Weights of a small GPT-style language model, trained from scratch on English Wikipedia.
Size: 17 layers, 8 heads of 64, vocabulary 16384.
Architecture: LayerNorm before each block, biases, untied embeddings.
Training: a variant of Adam for these matrices, 5640 steps.
MLP neurons of a small language model. Each row is named by its layer, matrix (down: output weights) and neuron, and shows model dimensions 0-169. Each number is 128 + 24 x the weight over its row's rms, rounded and kept within 0 to 255. Numbers have three digits each.
A block is one neuron, or neurons of one layer that tend to fire together. After each block is what it responds to, as a language model described it from the Wikipedia text at the highest values.

L3.down780:125104118094122149110143129111119123152159138134135129151122153104129128121147146114118107065155154135120100125091056128136124140147124112131120133136130095133127141157109168137127121104128130118118127118150106092140145126136181113114121102110147144136114175149150114092135104067084131105121142127133173142120134148122133100133077109129104107143129124117112139131150140111114120128149154150155122154159164068099110111150157153115120159120129128148113085145127081128137130157152122107135115130140158139124154161
Description: Predicate-opening modifiers

L8.down253:146149101143126179142151139135105103134120136140080123118163111102118122096136090126135129141110115122178134172151075164077133104141124114107180126111097111135121104145125107135142129097147174163131139112135157112109147141109105124110165178110109151149140128117122133169115106156129085096151144130135136191146093131076099133134117137112114133104173142106130113134167137118129130126107120129087133133075111098151159142132088150139158115118139153123108111084099125122161101152170141100123139146098143104148088144
L8.down420:144116141123143083170160109124144182136069148116137146143132130080141119143099142151108095151129146099153100154155109144102190134133112137126156166102138121085143143119129099134108117110102166121105107137149129140140144160066165115136141101134077131134132121131130106156139144117140130139122139174162105121126130106142176158088134157127136113126147119128133139106125124163116157107134110122107130133058103129138130121132124096129122118136106172137133112122145124076105117125104173125140143144122139122138121133
L8.down1557:112137102098138115191140125080126138133097117128148173110148111095076133115091118121158134148147122084119077161118092121073181152102120124125155135120104143131108060087150108130084132140111176134116142106103166119097130155104164170140124151118105155141150106078059175140103128137107072108119134138150143141118102150124146169123177134141107112098127152104157147148187140123128147079143101151091128144128125135140140147118101122142122125116125161150129129119121142098111156105146153116133133180085140155125113113
L8.down1584:120114106142126105170142130095103117127107179131148148134169136145093128162128140146122148116148177135137143165167118091096111135102117117122115169107120119104132135108142124093100110126165135131128172104146145131098128138130165114124153131134123113134080143140118123153122089156126110145101106110118091125097149149149088181119097166149118114080153135116133150168146151124128160110127119145095114138134133111091166144108080120137142114111099143108103149110111122083111133122100109109162121113123159114127135151
Description: Mid-word pieces and separators

L8.down500:088154145120167106119123135128113105204120142120133100121119089155109157167127147096134055099169085112120122138133152187096144101127126100084164133107100134118136162130162081122061088159113134147108095107133134088090095110126125142089135104093118063090154109160110124123131154097136116117100178128097117103132146121123160141090087107124123093150148102117104146176167157156141103110127140142146126118125108126141134105157129144114158098096128131126145125142086126095137128072135134145128133146112172172127125119
L8.down778:117128156105169126125122113155110160129121099117136159155115156118141103144170131134107128061118128109139138142096127136138112108119166107153115128117126136099103139147164118129106128107144114140082105110149119115119177123138080166106169119136152080070087124135106120095144090159136118143108169097121117127147159083097122083134160114105073115099142143059094102086137139120135137108118141141133158127150126117099142132148155137115135095116085142134082133095145115139135129108111139131125160102136122145156133119
L8.down1002:138152126096140148129131133181099138163152124148124106130131097127126101124108137128168104122105137143111137126104144139143114134123124118145142107119127101113125141136136126106099141133106147129116125108157083125067108133155091125112133106103136105076120135137102127117143182108130114105076140162095136163093117090148117139136111080125111120136111150148102113132157096157121121128167132125117151187170145121096123085136150149116137137111133109141123080129087159152135122119123126151142098110168147131119125143
L8.down1388:163142154127117157127138118140114135123117130145124107094147135129125165118124120116138114104158123145124132125079115138187117106093143114124162127109164128112065146137113097097089104127138145110175145128174120134083098096114104106125133115092077087132180159149151112139158151113124149078104118137141139128136145121153132136128135105157092122123152164114119131117133094145125096131162113142121136114125138160104122086140142129123122116099099114125122125126106127114139132102100136114127127160099141117130098081
Description: Short word-piece fragments

L5.down852:112103117147155111146122129135122114139092150130120112139112109122141101152125121126141131157100127125120119093143153094113156101113115118119106135111118139104123132104163123118205096146108134122144154107098145077108110135134148092143150124118124095151120129096107131168111101109146145140090127086121184125134123116145103188141086141134117135142151126108089110133114118155119135134162137123180118127143106086154139145113113152123089107097125160103076113111115121126096139152124127143183186106089103148113140087
L5.down1031:133138129123111112128101115111132124146184104136136125138109113102136158117196141130119136141123128090129115175152135124162101120094126151115087124157083134157173135132112111161161096064109114121167111151130131118151118134111162147093150126118141121131138146105130149144076124136167136134109159129169098177148180116146103197131130153144154100147103097096123113109119138134140131081090136122148131143151089124128152154109148134141151141095095079068120119113118136112099121155173147167139145144140121116094165130
L5.down1943:120107128144146102106131117148114114100102122112145113146131129142141134144152125138092096132138133138127127134127144170131133149127138128134073144127138123114181115143121135199113122107140133127068119118120116157156104125126168098133100136190114099155133153143129117088134134100135130133120183147121174127143114124132106059135104130122135067123134120127124164110124139120147150135143145128128099131131128103161133084098112095147137141133105219126127144120086130124161149140161147136152106068143097101095129107
L5.down2034:153140141127120165104137101124137135119150126137114136139112114084092131080178110156128123102148103130119114137111150086115124101085090135092094125148109135125130133150135190131174101148137127142092177153122088195165123118090143132106153121084139099137138153132154117137111128138099148130163128114160155141123140116135094112127127127149130081145125147093129138155152119138133154137101141117137113125168158130085142143143140145112133128096123063124114109113119139137130116150147166181141145108130143118143153125
Description: Apostrophe in possessives

L3.down1310:157132157117161133139105107174093123136149146106141121131164146168080148108151129119083106120171110143142109112131130152139139127096132088121116133136124186131161062143134158152120107154117180084099115134147142110111069142119137099149111101133122158097136152125145120114143102101138129175123135117158135113104156104179121139096111137140137095131149120125129197114127124137092147105135138152147104132105185122115139180125092109149123131115122149121168140118141150128168103083095103156114101103117143114109093117
Description: Infobox and list punctuation

L5.down570:129106127080137122047126147125128128153198149158080125141122087125104192145101099161117117178128107134096086127115127114128179143113095146113114147133127104165055127153123112058158098080075131143146165122148124155101134095173148125194147106170138113136104126109167150129160125145125137131157121105120102115143121168137148105119092159142067130132112127140090115173173106143119134164175099133124104147148124117073076118141145154145123158150101111136133124127133125128128122120175126117134121111095087125134145137
L5.down672:144087141143134135117158090153146122195121084145104134163129157141131158159091114109117112122133136124196115122107139155122126171127092132121127141123121104110138136127163191124117128124118104113135138093145103137107149172126133108130144132131122121113128157140135144107150128141117135158110173140155127095138136130106126081161092122087118135098160150144111159108150116135108131125136116142164088137103121162140123143131110131104135169149117134124098143114125150106120132120132123106124106095122181123104117143
L5.down1378:135101128133147111135109117106165148217167095143130128153133155130146097159123095137090148137122145135130131146137111114141153140095095131132107174123134100135120153150121135087091070092073136101121107108177125129148126127092127093159163182178117126127114165114113133063154106154116096147168148116130166105110153144091097117142102131117108139150118121127126091161156132142112116086160112117154116168093097101128071145139119138126110180128107138113121124147127127128104138101117095114140128126114078148066140141
L5.down1710:160097165136144130117133105115107125154129128136140138128123133125124115155178118150109068118088126151139137142110105180147152126163085139105118135126123120114141148126128146084108134162123132124158119128135127105146141136120134144162173166126127119135094152100128140098126137145099146158112183150111067127108082092127118089130104122112143115088167159138109119120160136138101127161141123130184103090121129136094145095151118145056136137172058137073114166120145115100141091131163138095138113143134141102111135148
Description: Word-piece fragments and colons

L5.down114:106112146124143135104108149143113056115041136149114117117140144157125100132153118141138075145180147104129137081113127136163139164134087116117125141158106140111139146157166156166155100190157122146112147150091149127125129164056144143082120144119133136162102130158152091097185138095113166143133142130126124081162152097102091153128144146116134087113138150144115123096135119123130137153081143118150084108146102146141162133160145084116111118131109175158135038132132127128135153119098116140178111104117138136145138083
L5.down694:074100090140130117125190134144145130095083125111110180164119116122110147104079098176142140116122130112132140176140107072112116149130110150116118106126119091088098122122130125080158146125173100174105139106152189142127132183142134136125132136134123102147133115088084108110128084154136076158127131135148106194168105193080125092133149129144138150084116121169120125111176111118142107134168059142134123145105142161133106108127132168133091127143111150128096135117134117140100149134116147135112110117140130178152105125
L5.down1071:113119095110110121145097114120169140143137128142149129132140118109113123099123117152096150163106137143106097158197149079159127187108144128136141127127110118117100118146140139132193131142106118113117137131137101158156151134129163120094116099158146083113126132108096129124181110121159138121158143126118085145161138114126116073141140149173144122141113128140150132154183123126128120094153130129105126203193126132124109162199110158121124143144127167084122085115140127116096147161126127144070103176125149109100121140
L5.down1635:170097109123100119064131159107126124137158122177108145107113105110130116096136130115106139097143115140107152118121152085145107118108137143136127132116147126106072130136108128073128114172151119141107167129127157128127149134140158144131085140134143103158135119106148127122151120142150105109164125097115146130090104134151132094114134113125097111169149131120106142135111120131111147144156117133115107130137102131127135151133129141182153130143160142079131153127133113130110134120135133157164094117188126141119106159
Description: Date month names

L8.down1031:131130102126109160132142135140147158177130116119147074075132114104128086128093132122118151105126141157116123115134111126109152137091122097164146127134104091117073161151160122152145104129133103152131103120131110159126125122137119128116147146089149138111108109134085134164099133113099185136120097141100122134181127120156114135140119145119120122137156097138081112116172146121184111113143118131124154138158122159100142126123153120124179146113137121101122125135107132133114117087145132152143156152171133127118119150
L8.down1038:135118158173112109098135129083121130116132132137128116139148158185106110124060140175152114142140153156155150083170123137091161138168145130098104131138149143112124135143098143135125140164177137128095166118113135154126102120077138138144132095105116143157122174097131134137107152135092141093129123101119141127151111137130123112115136117123124186172143135121137149103082072107083086166142140158089130157122140191130146146121168130112163150113170143119125110124123134130185110149130122144127140102087156109139105097
L8.down1254:137131174127147107142172172126107160148086134154140098097128155107129152113145147094124097135157151114108118097151109120172179130129173133140144092136146117123177106119118094120122092142132122132113126109131157133174127151145136109133144171150145138104127110123139155135111138127123143131148076116123167100122141159072098134124119138118145062144165150145161132132133112160168127098160109114101113153110181143168147135138107125162161136097135116122167119132099153143165108142115131140142124140087106110124139171
L8.down1534:117116164149152121146087126128149128132124098138155144126122142123146107139146147104121153081105126113107123126144118109162144104141150121124143131122125098125157189103126110117197138129151117128172136104138123150157174128142122155093126139153126081126137113161124149185147083118089178139143139162143132153170149104136153132103089113094129085135092122141155097166137159125153128147120130127140154157175115107148149126154153162086165117107141134102102107118111108118129118134118147098125177161124100137129107141
Description: Possessive apostrophe

L3.down49:157120170079131096129109118091147144122176153120113124105112141139117120154143133131126140130123144151159132075130157138137121144086153138102120155123139097122089111141151071110118156133077124123095118170158105105141122109142146140133123104135140138134136126150070101144182148143115128115165130126121077150115157114098128214117136106150124113143127116145120109123142135121146126130086138138147137152146135099126105132110129142126119156122094117126123178139141151102136129119102082154120050125124133120118097143
Description: Mid-word consonant fragments

L8.down97:078127140102136148145109153115091125102120110135117155162130159128108129107143093131092139130128127138129169113117144132106135157111151175074114145125110194147115098166127157124132108141110182122112079128091093120124150143088113167156090113147059108129136136104109114118141092099174127153159139177128111165117153124117131133093148143096121085123137097142147123103145134103129156071117159146116126108131119121149147119107149092114106118146079157173156128136117123117155109143139167128120071115145114161119124131
L8.down422:119116131113123128117145133130151154182108130115105144146136128145120128107134122136127136097138113122103154151121129110117120174117139120142112114160116157139138138093134161170165105133130124131116088096067119119098106104166102128121116135108120092111134122082134135125141125158095153091170113122128115149066092141098118122150123110077114055120159107127109176117140104109124085124128150175112173138117116105108108109177130081145166133103132101134120126114129123129111125114155073126109072117134130105136128138
L8.down424:099150141153095129133124128109144138100126151179141177161141170114147177168103153123084144120106096101093173137140126110112151124157132115115081150130105147157115164145126116179140145113161116112136128145162129143121146135156099079120158138169134120099110143178120149133139128113115191137162115196148139124104105120176130130128139126134068117143099165114127115123150149116161137097140085125135114153135189143162137103095146108106124122099141123152151118131114147157147174156096116145091127152142061109110151104
L8.down1983:140153108136111119158173162131120112131159110179135143117141135132111188133133124096115173098153156136152179179115097091106152139136135196139160089126129125095154098098089086100122123156134135116121128122116120100115098160163099143145167142118157127137136113138129170115134160102125115183125120131141132124121164195142134122113131154122152072102155168116129129150095159091108166082139121167072143115112148093159113141151106106126154143154120128118151151122090147096153108110130098126065150121118122137111136125
Description: Adverbs between auxiliary and participle

L5.down163:133102137152177123144080091132144111104100146149110119156130148140138122131102138118148132160117145115091040102138109139137108133116093145095084113122100132132150101118120148169165073119141124167153140120138125140145137131091136144110095086135151116135121160139093140141183078141134104081156131107115151115154160059144141145122132161144096118094127120149144133114135121134143156133113144126159094156150131111100125135117100105120142128126128146069117155112139124123149124199133135114106108127138136140142143142
L5.down615:123104109108145085117119111134136136199094115129129125121140172152123121160132133141081150122102157108153107120147137110124110159110070097128115123086129129147120125136131098124137123125107128181133138097111120139186145120146139078127146126196127115134126120149164175132155124134150112088114134113147118114133118164132119142122100119140102120097134136055117146125179125118117154114171103102123091140152132090071110151141142111131141131164111107152067141119141118074136144091142146118143118085111099142110131132
L5.down1321:099126110155106111121095117110098157123098127128118101113136119124129118108071131174064136141087102143110113151141112111079143139161164123123128147131132137139153153154146118119134133152081124092130159104111152164136133120121118161117143169114100126157130122120151122116094135106136105130130157113140131161115126088101159162177081152158183171132119158122151131107182115150154083118164127107130154140133098173107101126126121147124079113147150119107093125115149159113087118130110131126110159154116114108107135098
L5.down1956:131114095144118061085106157086104126161153099108118132097134096170080127166106144169067084134146107182089119130150107089122125121125162098113120089124154138101141121146175175114117082141071126109071120115119107143088110135139154104158098105121122122149143134108131113135144135146112122123127176129140069139111173112144131136155093137139128148143137163121095143147156100107144068133170104111127097114122098163126122149137139101110187165136113133127155135134114112154138123109156144146147100127123151095109126115
Description: Numeric table punctuation